Weights of a small GPT-style language model, trained from scratch on English Wikipedia.
Training: a variant of Adam for these matrices, 797M tokens, 6080 steps.
MLP neurons of a small language model. Each row is named by its layer, matrix (up: input weights; down: output weights) and neuron, and shows model dimensions 16-271. Each number is 128 + 32 x the weight over its row's rms, rounded and kept within 0 to 255. Numbers have three digits each.
After each neuron's rows, "fires on" lists the tokens most often at its 100 highest values on Wikipedia text that the model never trained on. A number after a token or word is its count.

L2.up1591:097130157130145134135119159156089191164092140148153126116127142193144126148087054146145107150058112102143169196123161152118129196114167152178115061125162132104054087081093129059081078105094115123126161123101120118070047096151119118115070100092127140124148062122197133103128124156180106131113175161130083080136117138154100124111109091195140121121120132133126119093133136130126134110121114083123103069153123202060138068196078116091129140140170130099128176147136117166112108088089102183147099185159068131049168123200140080134119147126139119119129157119154136113106126177121150060132111106132134100103095079224181126120153056146143128139127115127069124118170102160120146099112079123127118123147153134102129126133138151078152158117149179096200154148143157174129193138151124
L2.down1591:158092118182113128134091080133092143100141117143159121128108119070152115097127138126103143135078116106131152101137089107126173168091158145161119136143085132111158159178095084102163146153141193160164129152140194150133129096094119161124132182151107135165171148049100141189088144099113141095138147118080099077139107118147155136135107087058050143176145147112068114088166158152127120143090136182123119132170089173150134124139118101155128129092152096090131137142074122123168071082209126147093099154167160105173156141077123151172144158143177107128159146158096151093124049139133054096098102143130121119138102177134158097133134133174120116085164154122141104147112147118132123211176125145086185079117079150151126105127113138114133094139161113155125096097122083127131082175130123
fires on: ".9" 16, ".8" 14, ".7" 10, ".6" 9, "|" 6

L6.up1451:181069140161153068171103143163139193208182102155096111099096080142119082073130154056205099059117094095119115118139117133132108177075172125148110177128138123161067123149138092146096130098123153143171144136122152151170152146099104126126132167128179098083123159120130125199148123149204008070098152142119135104126133162114162134153132095161121097128129130131127176146185145103091116115186129104137106197149114142134119099152065129127064106139127060138069152036168118180131182118086125160107123067157142142099131138115133150125052084100072157090092157100132114112093137140116138129111156086090127120128148144204100141129119107111119140119090117073143139136107127130143110129081184144081163121112108154138128153122137098094130152163146148182204184123123120120098164118134133
L6.down1451:136086197076118164185077142116139187144132151109149127149108090123049089167111110128130047076091116189084116127124173138154115153128156172134123151182140100136080119106112090128105083151115141128138107082150108147134083117128193147109104193162138151155120157168076158142148108099109027105085130108175145139100165119173152151094123098140214139103129080123179158143172193125168147168125092102164124167113139124155142116130134112145126166153112131116085095132145136165125152118112084170109168120094143136123116080147175128128057148180147106046120180106103169124111136164103100117114149076136122140070101162109085164150120144124156033071151120091135098145102088133143116140081064140132101168150112157092092147142101164114121121158169143176137159159130133136076177148145158
fires on: " en" 25, "E" 17, " En" 8, "en" 8, " ren" 5

L2.up1164:225090128071178151090108123089184110093108165165150163071189174150022101109089217153176174083077117172137116107098138053141151097111045122104106120152164097120123047094124092102135166107138115167145115125103069099119166086104174150114156149195133130114096112134111111154090122072144118131121130110120086075105148150141153132129166098130112150122128157125159112079122152168114110141152105147125121079117126189125163123122096129139105074148154096134133130130167112064149106105148131092121109111059147135072127161158108119124141045093104119125109113116121176128120187099133090121094191139097123164143198125108109122118171127137101113051135190128139133107108144129145067061185154077150113125162067144157163147125122146128123125123141133129127115171167110190196156110174113
L2.down1164:109159143103118145096106092095072175156139144056151156165040069142188076122121127184125141115144116124161089147108126160084076179130125121181132130106127149101117116122183100096125161120169104094165145123153065160092098153114184143123138122092097130113095154200116147065152151134101156146091201086133141112173119127116159160148088121097152088119154173126052149135081130110182088181082091078137092160147102143117128122158153080115156117101139146131107134137117088092129163109104132174067085121133163123156112114112158111142126150115094118072206145126126166140134140194125117171128147127138133140174082112137112118160167109081122144162141214142150185148141158094115161141170107122089145098074179049152124120139151097180119151090161144138147114143098168132083170140155169
fires on: " It" 46, " This" 18, " it" 7, ")" 6, "It" 5, " itself" 4

L6.up35:193112104114197113164171214120190135116185163148100125165156117135107054107162162179040123087152127151083129111124143175205154173159117097121095153150101150121139113131174190150085114079143134141110145159159170044104120157092087112154086120109122138138156106147144117144181152128130117118111088156120110106132089106155174151171127151115150126086141091152162098120173098122097170132154126053106131123186146152088137124139113135185077104142167127203187141077147137126156173130109157134118121111110132101111183162092124138093137130124105140110144110143160105144127127106125104108153128142117141102107105096098091174093157213146134154154084122101188120121128146139179175091152133142134062157185070137131074139127109171146158130148165111109046162104173119143064175124158037
L6.down35:124078147157112164142119081124130135198134151112126135115097218157151092119127135100110111116115103147132138187123159105108101149123156165189087161149139062085136144147119101133124072144114077150118133107123125113069144144125063140116105128105105167158125139149175096129103115133135202052097114088104158101105139056104122108132171184095130151160145168134123133143135132137119049105101179181140158136118096134132144124089176133116129140097137133127089144097132137210081106184155160120102091095160039123130111104137167116128105109102179152060113167102125174060144101141159109085137147114144147161138102113115087199092086123133157189092086074118123106142135064139213109142110129111045125147126119189125083102128123081121182129125119177143162128151132111099119143132115161
fires on: " under" 25, " in" 11, " on" 10, " following" 9, " out" 6, " at" 5

L2.up277:179132160176125102131127154134106145115118121088101120141143122158062086119081145111169125095137163133088119116099158103211137132090029145093088177133172116183088079091097127070125116037109188126140162130146175066173114102106180151119170154102129124160108144142136131116144142152119069081073171094125053117124118155147159173140148092111136189094100078160092118113107123135174099121182082125181107120130167154132177133157169114188116155155143071100128141102134152096178070056134124140115101134098151122088120183107153154092148122157140147137127049125133164121120159190135118138149142145107159174134122120195159092150072099112156113084164109096091085140145136166156126097140169145203175166098134143112133188137150116147148137138125124144175108136152069130141101175137117
L2.down277:143164114106136147097094123110147143157096203142155102090141096165106083115148070146087097110138133157049166154158137176154120095122130124093105138127111134160083164136118118099165122090021186131137122133118142092141125158102172131083134141131069145148152198115101146082124125129115113104133141166158151083052175135148171149117090153139136150111113096144084087113146065177153170136111092142096124137088127139136144116115113108173118146112126140126167100105167081058117117112064097066136158149103146174061109135127143115137175116108148109125151123155075146159097145092143090040138085171136150132132171116090209097168117136108139182133143129105145145109149135145123128074138136123155170176148092136083117109134137088121137124178126085139151117170123135187169120170127159
fires on: " It" 48, "omon" 15, " Me" 11, "me" 8, "It" 6, " me" 5

L6.up343:105151105154138172157179134128143127126141169137110107103172180129151156157151094084090121129111137126183122148136089130161118103041134167139085173189120114127134111229182123119088097074088147108125198142143145161118174148164180140067150109147123096163154116167159165149084076137069085132055116124109073119102143130129142084137115179158168096147088184159153207112098140099133149093114087123174144126132113147074141099117062123141135094162145133139138135129165092104089080108135123086202131145139082113075165151150144109129116149131118132119180081154127209120106104087124106136150123115127178138133127092141182144101091146062191135107072133113130160154127122062110090135055103151172125187176135124117138104163100150052126149124140106134111109076113127155161174154125084
L6.down343:130133192159108183133111109145152102161163182168107118158068115109104148103134148148125122172129093103056110091181129118092108093126089140181121130162075083122187134162134124133159203189163106159148128124111140126151129112122112083126115128182130117128156086101107156105142170128172133122155062174114156111068064140126157161108196154073098124084142165153120157119153158147143150153096139089173093131164094157092139146116154104110084111190135178173131193084169121083113153072095130162138160140097170071120062100153105164109105116128155144084119147153078116087136121193155163159107130076146083167084117141114073065115124107127104036083131089090145125063118126135118116100147102104143128116117085133102168161104131192093129086118118137150092098086169109096192160136149139
fires on: " |" 34, " /" 15, " km" 5, "*" 5

L6.up619:165151030085178162090136133088162120114116117086132131164140170124179106116133157143094139139060096122138113106153116056121036156078154136065109169148103116128109134135075126135116118147142131132108153142076155146181130148128125133144100099184116108106172138130106134145132092168208053095082133131118172164149117122107102190123148163054116195149162112152143164148060121105137140106082143093135126147185190175139127144048169109147150118171150091167190091104098148137097119087104159104134111103053124134106106164113104076136136130117123157172132153112142111140150147103100119081159110140126162146083170060127058117144076073103128167035120122121177229085133111202140157155096146140164119082097164091123156117117097101164129143075159119119153213135138119137135117124135141
L6.down619:109069098128069093109067120145132095158116153111091176170164135181122198150126111138122140125130133081156207111098076147151140160165115142080175133136129112108104107139127135104159112116147169097168176162113149160129092213137112108102082126134116123094110139126124166065059117107125108111147147103189190053141195092163167103155146114166104114155135091171130121096184114131122184133148150178088083132168098131120157151093094140176110181129179098101133077143077094136183147091133105149140096139118153154123152132128161043104108141060072148147119153194115110118193101167137081038167142139154111068142177139174099152104144151098131115082137129120084113165121124192073088132208091129102108062147158179103143108120120155134140099126123115149101153115123161133165138118163154
fires on: " and" 37, " or" 10, " who" 6, " place," 5, "er," 4

L6.up277:154137125115158084132178139066067144141149095098130162159076121131187117155149130121102143118179095135162122148040118097117110133111150096084075149180119143171116064129076170173170157063174096148096175099095191144128135136058116182134099093148128087099124086134145173187083160105134065102121144134128074141149094114175190114123140121156146135146172107136170180168130119100076129091152135073145158182178143166095158115098057154147061127078163126153148169047144091103178144130071126084108097058098142140166171149147139081101070125175084123107187118160133153104112089156098101134115168178143151177130094123111098143107101147121151181078180125148116185170160163171158124158156164131135115063112181112167133148127098095117109148127036124115106170118180120127105085143091147
L6.down277:068123145096127160160148193136161107147142150175150156152097205146078135137113169160151154168099080093113133113174115093163121052110148116100103134072057155091133094163148087110138107209154151142158118170134092130095160075141194061131099148117068118150118139167113132066152074142124150100153107125093161123055182085118099087155147082189073097194113149073121142134137126120139154132132146161141081137126119114122098125122147152130147108121127183135062061142128125076142174179062120141173170144098038115146145170162172103120126112080163111117108061188147163097152155126119130064139105090113128064106160112082129186145135122142161146140094144120177114178145071135130083157130130160130142167131110107095146116100108151139133062159115152125144147041104126115129201112122080
fires on: "/" 30, " and" 23, "g" 10, " or" 10, " (and" 4

L3.up385:091081088126223086105133094063137126063147138151043156142165175158119154091122030098099111106116109157154128118112171072118174081087106168075171167092127153152162129125112157160081135128118111159122139128100128174165065135186172140055121122135123130113211083201109147176171112158180094147126138131099146190156154144053185130183150082156107117116131132126099104073107125125132188162163149150176101142125135141153158154168110110159106105138115103097123100116151158206177112116124099111085152154093095117138098184112085115150102141113112144170121125122125109132121149170147128061107114120119123139066176088177137137094141214099112122155151067091175210091121096121138116120073121099188120115055088122160072129105146107096077151097127060101116222162085181174162158127139149
L3.down385:120168128126105124152113214087127179125102146047147134132143109132082097130116113098083115126125111113149168128112144145112114160124139033092136173160176103086143120128144179145137091122119125174123090143209156157124090118094114173169119128175105110110110115126136116124117100132114145094130106100145112106170066125187174102130201209116048107185143043180165127107071213128098115127138145147139075141119117141132121121145162130120126099132153171133156085123045129195143167163112162114122117111084081142070090135140144111126106192192134148119123171166086094120094147139124165124142145123125140156067111132060094169128139112114153059091162142149076140114121129128156103108138116153073132099131130136109139169125151122105185157128077096117138099057107186124112109096111192
fires on: " =" 43, "ij" 7, " who" 6, " for" 6, " arr" 5

L3.up1193:093132118108158126101149175118121130159113066163101112138102103202165071113083052130126082153085114094167191097132152186205123131102157159120094132148095097121056123127057155133102147115120092110122190154083122150159101110109153164165072072175130114121121092120164131107123096159134085132110157175067075112151094120150112103097103102197156118066133094111185111070144112125145117098136102129139213078190108150108112149124178149081109161114190174100123161132161071101132139075126042124115180161119045174116179125169090097113167122135070107114130100169108121123147074145115133062080201176122160147100130091199089107100171135135182131112138120136061119153171181173137110160087128142178146076111152167154143120153166121162118156177135162107150143087160139120108142082150077
L3.down1193:161160181081140245150136093102127124073161174136170134150125107069175164104197126073104118103136127115132192080152132154136160130138124149120175107148132084098177161084141136162106120135136140152124141101110199186034065164099116135147126121143109149115131171142088115109128140082175093128146110058096109117165157128140124184101113142126109105130086121113160121023143131123110128099053143201101115123124187109173173114154095107127147113085093134025153099150161106091135156117124154127152088129203131129162200148129097115131086187129160094136095145139147147167117088138127105097086142138135139117138122136097124159096129143173134113078161088130121184136111114173134057177130115120107115182152046102122151073178029146163134138116154085152149124131108131125071123063124123
fires on: ".7" 10, ".9" 10, ".2" 10, ".1" 10, ".0" 9, ".4" 9

L6.up1617:101159143113114106104143171101153174185096114172129141110138120131142123138143106144109168113150077154147124219133112159134118081132116166144152129177126149112155121094143168165086135130150098158102143145123166221168133162136151141097124105111129103105167163158129110080097135159101173149167129167108154142137083123181047158113163201057067144145151110157138119136152087138082131063124060113165084115158137170070087103119142102078153139167175192106116125126115126154139136104103154092173190150157113160108148170186093164161100110154128119070121127140181127078116143114146120202158142110118120107082115093172107121153124159120142158106146108128090140132158141078159101133121131154118172129130130157149090127124131114156111151071109140040108185118134162189123102028151138
L6.down1617:151152130127111120123148094133106128138132188104194118136161148099123124089093066123135096123121075154112177107158158047169096166153146172149129150195167128107148091164081104132146152127164111174143127119187107136116151142121128045105178173176147158140110081131161141162156106098154147167068080150096090176139149099122141100099100135170142118141106116118159114136122076071102118109090144068106147139145112158016133069141110173142156165121168077096172090080130082113138129193181048099162142057103118086123133114158139129130143235124113152168112126162136131120148159136146141150126133092110134108130086094137157141167085082172149148119100108107147112122161095186120114111124106117073136125117116123165119154131079126180180065147139139163145141072179174091166183135099116
fires on: " to" 66, " of" 10, " in" 8, " =" 4

L6.up975:124157145083087152152143165054171171128125148155098151103116127144131131120148175092131071127097155177096140162131188094104150146167116126140189158135115122119122125069187160105119139099109188113143089088155110151158129123107119104143107145148119118126127121151112111172162099136087110109133120114065097091101111125133141099117128135095236109123131118183179100078159115142126144037142132131094197124183132170114147132071103138124077165160062099149138148174199114170118072096126048139157162116158142103093046124185142116125180076115094120086160074114136140154109110143137114093135145153136128133111121149096091144147156134230165142100061047109140121123153140088123096141127130117170075129117076113179105128141162109089183159143082127096076150146105120175094090099163103
L6.down975:042127153127137095143151194118153077130135130096149153094133111089167187156128104128066165134141108119188149154159082161126133102081162140162094119130133107133118142188142118113115107116150124120153160174080137103105171154149140120140155118047088130172111118199110128157105059113107145158081122108111146117154056121136125176142137118096083171136221148170123192165103099103095118070087168109073136157127084123132086126056118047093146148124137156119117134158125159147139149102072159111140097140192120082082172085153139111080195136148158127138136136128148119108171123104140143174127044174139111117106076131138158156177161166086121125096097136160105086125088148125116201102114157138172077070120150065122125146082166136100102127121121106171144079119080112080162153167118197
fires on: " in" 23, " on" 16, " after" 7, " for" 5, " at" 4